Weights of a small transformer language model.
Size: width 768, 144M parameters.
MLP neurons of a small language model. Each row is named by its layer, matrix (up: input weights; down: output weights) and neuron, and shows model dimensions 480-575. Each number is 128 + 32 x the weight over its row's rms, rounded and kept within 0 to 255. Numbers have three digits each.
Before each neuron's rows, "fires before" lists the tokens most often just after its 100 highest values on Wikipedia text that the model never trained on.

fires before: " |", "–", "2", "-", "1", "S"
L4.up210:091163100108137146115092090076099092124130158116170110126127075182059092119106144165121092097189161193117101094118077083124067126131115137155152143073098103129179105144144111155158151134167136139180154096169154113139149185091079087180126095133126116141172115105143144151084098134117130163
L4.down210:164157097121100169081159077112086120123130102114169137116144088095082109139115206091135104165143112150143125100109091084104123136131086174039157128152094114147150129124123146108131147083116107164114137124137138150158103118141175084105170117131090124138109117107163162164085184102125119102

fires before: "8", "9", "5", "3", "4", "7"
L4.up3224:097101105138175154204124126154159095134122113103059163095132155087129130116148096157150158102178129158062152155051133153165117106161110074093131159117099084118095059175118117141077165166080121136130081118154165124122107115106052133123154145098174132201158119065096116134117140117146187090
L4.down3224:161164070148107142142107116122127123156103142071098168102130056134197100149159148129130124146141156091137198147071160133108168122127138167165101145168151096096104186074098157153149135150132139120074130114136178142151135155100130100064113122166058104194136101169145109113114107133051130119

fires before: " ", "\n"
L4.up4384:108154168058065130100104164128099110127102173119127111161135146110116095128140158126127159098096105076153186127147061129188108149103108157185151136113095129094228021139143112149120079133089137181106112157111113096090105061110183102185187098128116055116162159089032059121125116133102134145
L4.down4384:111161177119131151136149166082157161125168039154140147106150127132153060081153177117102167155117145070081146085178183087112075154139120143143163126143122106169057151113103150097145163110107180132179106165092193162098126083167116134116066131144132158143174081128125065110149114147132108067

fires before: " ", "s", ",", " in", "2"
L4.up2454:153112185137091099190146076102174112157106134157127159152141102139146144082105182108098114106100093112172083128160173148134169096106093099143082103127134119183131136164074124103121114136125136136107159127162122100154149142126115135135176153144092134110142172081142141160133130075152115101
L4.down2454:088157139087186173127135179137089093173119077141149144078122125115128131105118105111152108151088119151163121113093190076154153101125147119188164133119106148102074126115145098145125146132091087102152098140132060127161134155103182150128049086145136106110153090133070100098132115180151130107

fires before: "0", "5", " |", "4", "3"
L4.up3150:160116081096183085088144160167187096164102109110081109123166128112093128080097147150121158114136158162164118129077084155124083149203114149096136127165119163106126125191125088092085082167137134146140207119137100089132121159145173086147107115131097142141105117102129110113151139169165143058
L4.down3150:173159102096163155130092173141115105142110138150112125107096139096061108177186138124152124175152148188179144100121094173131130106163149130118143137141113120175103112159130161129149074077093140120105145195146142082117124118136112154159099091079109112119103123127157117115111109111118078103

fires before: " the", " his", " its", " ", " their"
L4.up3788:122199084109152227112079110071139163121116189075187116108151152162093110161091172148161088104101076154125170068123099142080141147122145087107109152115123058089168178190110111068097079098086126131089104158106181188132140181143122086128113108175165153061149105161142147119143078179144123084
L4.down3788:092169048117112158144086150116137138154137125135086143102121173117216126131105095142143110088085107077122163169099126179130101118151156070107114167171080108140138052110146076092109185155132127139176097144157142147179123104110158159130066052087138089168109109113142133123126129175092098127

fires before: " |", "0", "5", "2", "9", ")"
L4.up1524:155162132180199155168159168140114084124158112182126101141106148173085157121168091118123141072096093153157172158157116145170166091125113145127127170139180123133127151132122121116170136089125151141136121145131092059130089148096106148111153127089197110122089072158137104092165116132104128133
L4.down1524:100136135124135166163142142114094151175114030182104117139144116113136131140067115113159170110193160126156172122104142177103104054140088132111130106091150064185132146115085125094120103101152118102122128081099119115126099132151147114110122105143101120112077110128160209163142178121167081145

fires before: " |", "–", ",", "8", "0", "."
L4.up243:096126073122174067110138126065137105108165103103085085107080131132150115182077102168121140130133139129144108093134135091150093118117116034164155073096144148100091095097070128160122158098124118179217098170142179161142136093093085145103116178135171039130129148124123135102090119053137103176
L4.down243:154132087088150085163126134125143121097133086167082170145159160138054095077145140159178117120136153152195148155130171089151090100105184163142118110101159138161068132153129151147108145117164162210171206196190123141147095124113136216100075137171149192147146069106158174110105150064112142075

fires before: " |", " to"
L4.up3948:127079130162112170152107125152129140137076131083143134081187140180107108143106149102075097081161112138166107105145111103141096136143190169111138096177145156105094108132138112153065125124104121175121096140100162141139195124083130086090108135118124116156182125173196072075098158147109120061
L4.down3948:050120165096114085103109138094164093116089097095152140183118128107101047160116112076145167126118130170161058086080177137137141165139130177094159106148104171144156146134124113146096081139183128125118105121086107139100129085121130128131131124143125112131160126133180110121116115176132132168

fires before: "1", "2", " ", "3", " the"
L4.up2455:112098104135117105116109132128200113153085131109100162125132173112103089122154064104188120121160100116123108179098123181139153103119086117163164166138125065115117138183091145062127100098155111114106172123076084156184107144119111123122170159137125151098170116137148096191094143102146113104
L4.down2455:139126138166146177148127149160092146138064128097132151142155127133100160120122138091145097150123152083156109142127110137133094068103135096119151174068157130112118112062116150180145165052142195144139160125156138083150107183125133197197100094121102132116139105138115114113117171155059121097

fires before: "\n", " ", " he"
L4.up1589:116119124065136088160136081169128150166091105153131135140123174135061125106209155119101129080150133136140083120151135114107138111113145144160073098146185175089121074175154126114156111098099118160118083113080121091161150179155163112121172153086115179108163069137155138106100188115114103101
L4.down1589:129134101121146103088168097165139120180172090137154111145123150164124123142129123167128062126100193144141119096090177158119126095086090146103148065103115118126099108155111092172157181089154172097128104117129160082124148034113118119116128120147103155121075117202133119134164146109114076112

fires before: " |", " of", ")"
L4.up1064:164123128132089089153124121095125149150131165136126122054096053145104148096189117067158123148212119201188180112116159104103156189125196136107141136164098153099115144105150098074169108144127158119096185093073184125129153114179138134132083099131123127122153131153121139129209131105136138137
L4.down1064:150175127121082144091211052058156105057064105080125169068153160147126100140184072102100137153107110166137136193107090180123099149082192134157151107105116164141106138080115133157172123156056141152139154160174100138088078166159110087089073090109135134109123102103146132109144056124185198145

fires before: " |", " in", " (", ".", ":"
L4.up2421:130113129109164166113139129148115120145153092138137170113099138165164108129129091199113117097159154146065197175160114125161089142136113142133138116115159113097112140101121114185118179138130164134111160105071118127119015117173107151105105147165122162138100088174085107119105086081106153082
L4.down2421:072108180185108183063104178105174138144123118097135151134118055148079173098093137125140141178110090159114129116135119157152102097167119120096146105071079129179099152153146177134072204130144144156172120116094116098100178130081093107109158153152081110145109145150138151077115068195120107163

fires before: " |", "|", " ", "\n", "|---|---|---|---|"
L4.up1654:126096178132140075121139028094168118141099125170102098124108159139194129133120167138089142145145113106094165185158166167157112124109117081134120099097164118122153074104219136092123141144058152134176056117118089112094133133184172079091104160136157142147125110138136117152127134086090109151
L4.down1654:105148180122106063121125140086102084103109077101091171131161161155127128139119176149159099138199181112087057097119076111144138154142138046153115109098134161171123134134171110110094122116073138147195127123187078177150147110152147140099100139091125153176153120108171157178121139128123090111

fires before: " ", " the", " be", " −", " Title"
L4.up1169:118122063110157218168117111167124092124111100147139126138101149117131143119187134147127159135163077111129089218097131077106105122121156108106103137146182119141140134161095107110130181082179165153111144163164153114175121116158119199137169114129153109125077183136109117202111167129148111150
L4.down1169:146115071148150111116155147107122113093105116112133146132117109151104060125163070081127137179091175084123168159141149096050135148136153148116130094128103145173152149195096210075131175131208099147181048181175066116111148099142147180134150164118172104145158133151112163120149126138184100109

fires before: "\n", " "
L4.up4389:090113132135164071093139054081145148129139144163084146125090132160104122155112146103190129090136136167115158127113110115116149137167117096107115128176170106151172042139140136086162146146152104091136111097120129091129096171146166170121172212148114111142170123155091129139152169119176095078
L4.down4389:127113131110109133096111120073175117190103098175128157178089105104166129139182162086109096104133135099137126090139120089150108125142081100115127160166078193150126163146127167129125058151141135133155113115132128127120157109144109152131170081122141170131074100137099133226133099106071123143

fires before: " |", "0", "1", "2", "5", "9"
L4.up3170:086148140103125106155125124169149125079131197095150135185089187188090120166158161135143108169162159186087179080144141138150137140156150128133173182109119145118134161072211111068168165061159116144150116075121098136129099167182131103107141150164154149100131142171141124098126181080143073091
L4.down3170:064132093115129088066174102189134163103171139082148111149072177073080133155084109087127107167173097164156174094101124105153155154109073140112118156128086151103142083118102121143164102127118125143136076139142169139132062114146182137118158194153141139095082145160123115142084094139121109124

fires before: " |", ";", "9", "0", "5"
L4.up2704:111155123144193146198104185091110097117148087133115104170133120085144161185133132146119110162134132170154114084157074072147134030142099058152111134182102127123125101122136093167158114103095114142167085163104101164188107046127114129090113148117129095182097128132115145165118152115122109198
L4.down2704:144159091148087139103169125135091108161139164103181100148156111092127071167150219089102073113108151114084083040116082113124150135162097071104112149119167122108106106120141120135166137099054082117103161118130106110112147107157189086153107112109175104084131051131127160159139151145145100130

fires before: "0", "5", "9", "6", "2", "3"
L4.up296:106161165156108173100084143101177089102095140105135163069099149126169133066094210102090106143089116088161180151182144128142133120188058129114172129098134147157088120191134159127142135130138108164139132136089137177099114127122090093205193177133164183160164134126096090045086113101096138109
L4.down296:166081152110158150140159147112149141183124147145113120128132132208157108085134073105141150072148160098169117156083131174132188069124181078136160145149175144155150119095127123163139167147202150117108132165115142080175133128079116145110124158135106117149084119093118141169114153173118177109

fires before: " ", "\n", " check"
L4.up4526:143183146149124113139127069099124062089129134060090100130103143141128140133138100128081122156190118073097188129112121100160122114101110119166091188096094110108145096124159116116130117135102134162129096140137071106136112140149175089129157106127149167122155158148166133116141103143141143114
L4.down4526:129102143093120101113185113051150157125093139159102177112128115136138094124132110127118152100169139119127113091138141103103159081105073081162114142144059168095203126115089163169118124154170197045075163129118156114142148083138159114145096089110156131131099153128148121138164095118193159139

fires before: "\n", "0", " |", " ", "ally", "1"
L4.up78:080168121123154134090185211119147099163188135132214219135135144143083138139181146154065138155137157112125124131131097172169104125163089153099108129136123109108109124116157093181125121159104135116093147102114130179112115134077110126082093066132111125188100151081154146123110137133167130071
L4.down78:159147106114113157075083148108136127181156170109127108128178127101133158165136065091107096178193142180115172161183110156107120161194112111080124068121100099108146104098143179135152147097147070111085104135098142176062174125125098156106186072143175097112144162129145126133156124162170152073

fires before: " |", ")", "0", " (", "5", "."
L4.up578:127150078127141138031149096125119120081148097125142081147098140085186096151128102002125190140170137140112139097122147196057107143137170141123086114061152059140084101117153083141123072146168083152130184164156101160125187084191106129126089137123081084113140119063120073157174140083103160150
L4.down578:097114081122093076119149170111087159099179139166101176143132111115112118135096124120104093069070131107102157120115181106087094172082158140102088062115201116091180112141080151123105120155139167113100143137098165134126094170152135169102107153110107167130131081115145149091092160141104066131

fires before: "s", " "
L4.up2608:087107130135152053110145149138174065081107092129086113109087150099066054107121113133118219122200065165105122154165086160113129145151141157125118087093119105158135092127091149122098068119180085084112098193076057105116082146119121138144123151060115143126098156117162098135106139203120169101
L4.down2608:126115086126136151113069173111125160151151158147118086130084084155116090134136094105160085138088119146108145065074113094113099140130105103068103100162077130109112166175110141122153103195092170115094177146145138087138140129151166142168113119110123121098162115163137138151179095164129132145

fires before: " |", " a", "===", "|", " the"
L4.up3334:146115141081087091184070127109137101140096204066173122134149115112093140110155091129111144140126103112119148134109122120092158173160098153111142170159133116128127116159101133077091132180150151165147232126038154128096168164096158163143101186112137109094087204163144110102133176120103119124
L4.down3334:116090118166104151143110163133105120105110160086114118190162154181147075097131140118167153168112138165133107151020100115144165122141110118125134123154138068112122109177077130142132149135084092105151119195145112133125178110068163118138183077097069103092094092114164102134165162169092113160

fires before: " |", ":", "."
L4.up1109:139115080154084159086149089171103139117167159131143108183149137072135134134142132158145103154113124094097144118071157153148158198128134118041121136154111084154111109144162118090138180166137193122191108123129084168110135131095151136150095158120146126144123110113158128095095222119151145095
L4.down1109:057150155123141094122112084094085111105089138093109163157134108140131116093138086117168118190168185121098073128115169161104128173070147108095096086081066093114145100057078095170164108173151084153158143132132146141140095114091103113120166130127075129158157061162099117130113146115137226136

fires before: "-", "\n", "|", " "
L4.up1752:168121107128210127129129121095134106141167113154138132117083134084114151143065125141133124052124126127129114152164100127104069105126150133141136182122129142172160134122054136116133146114180119105109109157136079164111162120137126103123127107153152131100128080124142138131130202137162099127
L4.down1752:176111107148144163140134126103163080129166103111097099116148135161136106099082157130126153120135186117101115178190143143118136093159194151119138148164187174143139109148133142161092181122065133078094188079148064087106117143095066169151144051141101115088123084158126097215157102140116168128

fires before: " ", " National", " |"
L4.up3711:129138100129132145201107076133157144113109133167093126101160098173147148157080093119096166096136133136155140065198114131185171139178161110152208159177075157091161112102099149174211134089167139116098157127093126187103093058095111147138119113126160116148148164118155124049050123086119168183
L4.down3711:126135095127141153179095100154148173177088112115122090119201129073138048152109130095116179148096124118169159121154106116108101144166124134126149124165154102127165063140169087151194124131091169107156134027153129106131129118155088091133107142121145183141126128077134090119164159101084140105

fires before: " ", "1", "2", "6"
L4.up2352:145151101172130092156155133127065166097064113160115132118117153130150107156137079083179105105101130081119104108154120140127113152115137132146127151154126133128097123086154145119124182099126110132118101152123095146108160150193141161064137113119111147131064105160161137144102143133139128103
L4.down2352:124099134098119108107161101072128146132137111110133109144187181114136182093126103207131152101107065183152110183126113132138130095197165127103139102174136084154128108137157121106095080104139124098119106142086092120156129152148111136101091105158141076100172196138074111144156189179055111176

fires before: "s", " in", " as", " a"
L4.up823:171080161146142096129108160046097114106124133124155169099163144159103133151055112068133142141082114131156113171156113136033071081169124071130087138142176113077109129128111132121144136114162082077075167204135108100125112122146073100191089098153178148090136144135104115118111136093166134123
L4.down823:151119157144094163089123123138147175118114114092114177127119164141143127132126112139150071133087149150153131145148147088117131110155110028157117090082166163071107112118108170140118149154124139146182129120105103147085102086125159100194115089126083088132173141137102182125129152125211121135

fires before: " ", " |", " of"
L4.up3306:074122172129172155150105087155071071172109159136101173113137111121134133108130133093075124154183112147150157119158159167142140122163120141125164110120182122114151095158087178121148128194084084173114129088148155116091114160128085119144156143126127150148121092106126168095089102155084094168
L4.down3306:146145115160165112126098150081123091152141132089138088111169132086188131103175111132117069130058128132197099049104120142078152125078049192175118127104174115125141201118077114151132105062180131155101112133041135142163142133143171114084070136137130110137140160167120109113117090106079156106

fires before: " "
L4.up3358:123124178139127133132123094138060104148087177120132200090117114141120072159135122100057134079162139135145177098096166178070098137169219069140137099059127089108127139153208112130189128129097131133137157125104198166128104167134151118119088157140101079107076117129130117137167077109143065127
L4.down3358:079139106135142150137091215111080142052175102098173156101155163210156106130113109112141076139133131177073071120177103143136135172110146128090109171122103183120107121147139141146135153144142146119091104165148111132096128143132169185160123098138198147144122109188166133087134073132126129185

fires before: " |", ";", ",", "-"
L4.up2579:086112118095167127133112141089132134129092161133060103122180160140106087162140142124137151091127087134147113124086138068110152118164153113120117176107093133145140093201131131194130130156088120099118159208144088092088144120097130062098118114109131107194111108142143167134099145182101117060
L4.down2579:129111123091162108131075186103111148115087126128125103157121097116136158101140116120142166071145164104051101196139142146189152135125131127072130117078137141155134054105122119120107137121113132189177087123113162127159052103166161060096084119147142148157143152143151048152139161152137173077

fires before: " ", " the"
L4.up149:177145146196183152172071143082118109049153142155125133152124091112163094115164163165137072150100102163101130135148117156135083149159107088142123122167172122140139138152136151084066117071159133104125069106092085111065152173111143117155132146072127175108127108150116097112136151131172112108
L4.down149:200186150154130105148128127122163048070091172164119147100114133118097107085156091161141133088077070140133181107119115078081087141155125069029185135119140119196131154068131199126076150134109121124097148121119145176112140170107169082094104100066121121086136106116128143150134127170141078117

fires before: " ", " |", "9"
L4.up3863:130152134136105167113112092168082101115142108103178142049090142148124102086141120146123143158063095078178179131119180186138111140166100086174094085111128049110122143134123151154162093169209170135143085141157113084149117151134088150117125084104156134166074100101092141165130094134136104124
L4.down3863:106122158155089133153080086149033122100141182140170143133110125113090094065117144118107064176128184103138091126103157124145143138121112133151136084091164109074173120139175146061126138126195122146137157102102117116159118105089132117144160146148121131200083114108147212095122061125171144128

fires before: ")", ".", "),", " (", "0", "3"
L4.up2639:136159167104161111103151143097041120133157105191069167149132118133144135171203055143087121133114115099169137109149125100159178110069162065125104153083145101163083088189142170106159107160163123141194140064074143203125048051146166159084153108180095152116210067168146102108113155154123161162
L4.down2639:109111133128157112128161153117103110178101156087125128160093151109151098140102134110126166143092158164137100158171112089145135104120072178124096101121146086208116100139113074151089153144128091197102121123116081171139087164144091150153095094144130140088141132159082202152097141093149104180

fires before: "–", ",", "\"", "7", "^{(", "8"
L4.up2559:088151120132193140132132157136139139112113159126104132168124115171162093149125204122092123094137109160150109116116113129084131150120172119085140128132156062132136142128107156085164101108093104120171178077112112076135121177160171088128147181116156119145061102115159118173088206100095147120
L4.down2559:148072204134157121127078176128201141090133194142118129188172119064099133082076167090114074149138132110095168126172151097137062135154151078178125158083124105130106118108180130110100138142099112155161160077152110117086083145087151128122123108171156153144052114134115178181135143155118134177

fires before: ".", ",", " in", " of", " and", " "
L4.up3706:124063082108161143149154146115100124133144171118108123145106082094080114086128115108159163056172072127175122120084136132108110131109169156084072156075115102129180138175147158187149141169145077114141158137147122135176167160123120133136106171103110077160177160096107122145170160160126103172
L4.down3706:070128120146096171151115119116145162130113169105135171133167146165156087179156142098105127191109121159101161174106121082136147058138095143067129114127166114127132124114111165110175134137132125133139103140132141159075154135065119102148173107138122134115165100090155160160148092154164098156

fires before: " ", "jan"
L4.up3428:093157150195156123090154145145077096117161090091168087152159077078156157180182150115137070142090151114114112129188096118137104130080104135126162116177078098093159171105209101119116094134164107116104188124077094155073128152161095170108171147126151117095115106168132127123148146148167055068
L4.down3428:108134129175080155139084109078120106131144157170128118146156169187164089137107107173148184150145120123120128129143128131088098080121133252187097093143134143093114054120111139121087128122089102150126058115119144095095154167147139108129143166096124125099186136111139104038123137173108134112

fires before: " ", " of", "me", " Hard", " Succeeded"
L4.up264:123135137167178091128092093116137090108111104117155137156082115129088142108113115130134157054115114149069124171134114100151135101128077124141111157120129137107118040183128068114168187089136126150059075189168094118123166135126133063178153117124209094089097138087111105114093202131146137143
L4.down264:107153137129171131137147108115114145196086181130092094124083168156163088124139178145061148115031107140129120186114153141152127126124124115059134127113100047102111156133095136116138126149168090111142142140116137150136117088099171101114180162125081122087184137159061138114119105144151104131

fires before: " ", ")", ".", "N", " ID"
L4.up3579:140123108113118078088087128153172142053152125111136162126168111142142131179138087209136112130114101131092132139179199148171141198129112073086105172121165043126136130173130130108158092140123086152114152129108107158114133171091105111123131155139175106109140176175134133214072109109190062152
L4.down3579:139060133101166095124128124146097113161081131159139130131149154114123112136145098107146142144126093140126081121117120138102147152123111193150130149149087138143109143133133134173067155154115153127102117143107097154115180076143136150104138150097143140212133084122157107124123126121113136077

fires before: "0", "2", "8", ".", "5", "1"
L4.up3138:083103109086161154119134127146107116085127144133123094068120132119068117181124112156113121095130143147127065121154162140107085144182111185125126095138146149182142175119178115167117144124171140120162133119119190182094189081093126093100148114141173172075126175144100135089117137113133144109
L4.down3138:079118100094136106128099194125096161125110121132100090093156089147137148095172121123131129098133149137113123125133169159153146127139148153153143175148129148164145140148125160142074146096074102080141106130072149101158077080103131150186128216138111181124188128077151077086111131096104146120

fires before: "|", "\n"
L4.up3127:103094082091169055156133189111134124143181128127140142091112137075132157129098072150174144139164086124094137127152162150133090115153130115101169157112102147178034143049098152083139100151166105101176147118167164123144135119135140118104056151127101132094140138135160117108148130126075103093
L4.down3127:128145116115120059154076139115147103111181137139141130114159127115136134155144133096155194127150150137124116109160104125124099121105147168151050090135089156142162113163126135160122132136143095222116153160171141121139164111218107135117109144115145101204086133109134157129135135134129135089

fires before: " ", " the", " a", "-"
L4.up1618:104115112172245133147132158096219132157129147095172121171122080075070147158102128147164145088188056111166162101121095124157145138123133128116125128145084083121137104132138127075143094118103116228132105179108134082150090185128188125142112157160106142149059079076092135175060111128201164184
L4.down1618:174129153173150076144097107105125154181148088167104187077133181147148137143160142144111111079128061147201126075176106128166110077155131161109125129117129095133095198138115118095097127126086137179135092109153100084118115081060135122222158130115107099137141131106090154122074118106211163171

fires before: " ", " season", " career"
L4.up2225:188154175159149158123136069136153061114168097107135105153098083137137120111200141131055139045079115157131112104155116140144112085146160163153164071168070145101152076140136120175167143125162153112148157135094116149117148187117103097178132228135107068085153094099170095124167173054081076123
L4.down2225:145103157105174154154131196133116176097113135172155179090138116143176125100197155065084153067122091099108128113137128112147150134162201100128121128136109149100123097146156107178124103100174087156171127097163155096124122074127165129130114180093090060113153154132157176205105177168110140140

fires before: "s", " season", " "
L4.up1216:111114078123138092183124092142155169102079080117110147143129134091159134076195133097118138133090137114139175151164157142139129061147166127164175113135153113128174103123136149116130067156155138092138120151108140128205147093045144149144197162076198111112106153142143197144148103133110084162
L4.down1216:129084164155155115136103144093187130143140122141152147120096148139092105075138130177123101138148127085142097111163183136136136105117117124143081119112089090113148164117183130156154146123081113131120147111159125070125136137021167138081151117140108110100109118151121095110186172152177184098

fires before: ")", " (", "\n", ".", "6", "2"
L4.up608:095110134106110095154116176151146120134106121133051096133103071149123122156143124141091101145109147064162092102140141155170139151141171116147102166163124136113055096177128124118091084181090124095112080184129145135055137119148098143114121134120121155103112135154152163049126156105089156169
L4.down608:090167106069181106104162134134100126119114159147156169143175141119159137135083110086178149139156116114136142176131138114117108127162146154134113098170165171117064124124141137136115132118105132238079132122144117129120056085113096089087172119126121205125125160131185064132099098127124082112

fires before: "|", "|---|---|---|---|---|---|", "\n", "-"
L4.up1851:083109111118094109117166100090172156130071118150126116169109113093129120184104178113123130092130141159054177188164171132137075181178085098163075172075097143143132076151169107153114124072126111125122089158102054142135133048106113160129129136115134152132104115130085105130137126161111090043
L4.down1851:135112035096105118119163147109201093140128076066140098129103114142065110110068103141173135115159237118125107218153158146149140090103146147132141147085128186134102141160148141098091168096153159085091130093108091144175147168098145169111193069112111102080085042118118125200163109156153170136

fires before: "|", " |", "|---|---|---|---|", " hold", "|---|---|"
L4.up2469:151168142145161091148127083082153082121087163156080110109169152127166148107102151132126084125163134064165123137153164059170176169191097096123148137140202165171105179113133112151123143139105062150205106088092132160136164080178093155117142063158175148124156102128123148097101138095067134131
L4.down2469:112159063164140107159121102135081125078137069068141142093151116103102151128080176179130128126171113119098109130100130128128103170096109148100047085115129106182121156055132107137114102164116105123130149129132066100093150105087033146191141102143186160120105127093168116118115139148123107094

fires before: " |", ":", " code", " of", " ID", " °"
L4.up882:102136116089129116152129076101169099148114107134050108155077153089081123111159138125128087155130114180085138150129154069118132133114135116138138165161136116107155130108130120090136178129127131155142172119112123087096045117096160093152069183159141111114136111132156139118128116128116161096
L4.down882:109140148099146117116105122146092132154126094070108095164068145155131146062177068147160127133092099112130125158111105110096161105099147056182141143142149150147134223097102131132152099157121184132102151079072144099089162156144159147143144178143173167111097112150156139174103080113121115200

fires before: "9", "0", "7", "8", ",", "1"
L4.up163:082143139134102126143131184127131049085123091208111125145102119167157118126068180149075100180117167152118126114186077108112087140180113156127202153136095078215163100089112150160186114046104179135115190126105110136138088110164102060106161179052096109162159121134190085102096093123160148093
L4.down163:106130135104112099106116077093141116180107156075120106113155138141139094120067193126154122129166072128172169114137110111132150061157160096160135112082170128139148133150173192145142143147197100115161115113121053094141132091140122158141128140194096136156160110129093123113052147083091110051

fires before: " ", "0", ","
L4.up1566:100112127129139111198151151106088074087112164144149126112131119122101109169098161147136155145162156149118096135109147211139193123162133107130128126132172089188098174162148142188096136172091078125101133094152094051131133121158127136134121146198093088125074112056163181147139135102115071143
L4.down1566:129143149117130120139147185137157102057212113085137098109121162177145165075154113125163168096062145084153135114076144166131146096103149099135118111152107075117148163165158150146159152121116090131141169094146096154099127170162127217155058130111163099167108120076144126156124101164110103134

fires before: " ", "0"
L4.up3146:123154117136157160114127156097112108169120134124132128147119114133094207142090075118110119135120133138144140108105071178094149167105177137196158119151110106131080115116185127105124127119080097131157069140136109133165131156146124094069124111166111158173081175123120100084127159090151091145
L4.down3146:135108125082212124083096093122097161095139151182120156140166161124135134148161117137193138089123151174131077150147126130136112152133171108126142140068042127133138060154142130125103115126149122150133147088131138145160119135106191107095163115108087078034174155151152127163136143085080052091

fires before: " ", "\n", " cent", " time", " that"
L4.up2562:153177119109215112084133125123126095136177124161077083148135115149131088128182144189165192240121115099123145150149121069113092119063131124142100127096144078089113122097110113112102068057154087138186091169158115150098123084138156141164165153124147123102144155160130086166142125166126108172
L4.down2562:185187146171109153066141099138151098184208089140055186156144094122067139133119104187177167098129083102166211059081101143130085132079127126114179099159071099183170142101132157197161058080140110107228144153128114150116112123126153111123123180150152132093097127066124172076094162148131113128

fires before: "0", "2", "3", "4", "5", ","
L4.up2430:141147099148183156119087152139139173123085145073079114096081167145131170179136113136127090140130181112168117133113111118105088112138126147048131127149139183069145141139159208151180138075152119239100158108131152130122071115136172153169081125157134169119114149102137087142133042149163143105
L4.down2430:158135122088160131133145101151136159134176154025145171189063153140120137163090115160160104137106130148155118154114148101057079104128052164077131163147129130138122119151094152134086163155174107158110135130114114115104076174105153140121133161172087093112148154173124121114107082146124124100

fires before: " the", " a", " to", " his", " "
L4.up1510:135209135162192130138160104117158138136099152116119129118157166138064104128097087138128125140134129128103155180114154186113111167129196124142128131077150153102120136122158129182089159107100154139124144155136122094180097148167123193061192111194093066153193125122131152085170071202099152156
L4.down1510:107103108135146150123181133124104154077137147140073140125137161129118178089111086137123133157107097131119122146120048107177108101102108117161105133124076135099149132159071203157126120137132060125149075049158202161131174146156161120093106180142164164112084121140145116112126106070128104077

fires before: "\n", "|"
L4.up343:115103146078141075115138121118114118128120153156145119194069155145083136159106176200128122073127130144134153119147085084162137158124085178174046114088125108089129066130113086099140111106140127182084097093099102112082107149155127121101147083107107082140120120142109134136137104147154116150
L4.down343:103077166100149099111169144113072121087162110083131133098136141152120125150127148033237087121103088111092130140105070086091122178121106043151079151090147189151101126097147177154175113156163136093144110155136108123115139112107136096055146088131164182116117143181121124135110125136118102091

fires before: "1", "0", "2", "3", "year"
L4.up1092:144182227136178144140118085117106187130212113150133152081134099133087134130073159112080129105118143128177179158126102153092164144111111123092153140125098095102121158135137122146130128103071105182157117145198163137116140093135088141121104121118109071128133133150108132120172072184124102111
L4.down1092:126095172136148150204147130179176101135154121073061141145111124198160163160129140124178166086127141238152090184137088120088093126105137128108145072112083108155173114151096160169074147073142093137086162112123183159135084163144168109112153094181090153114128141144087145145099141122170124132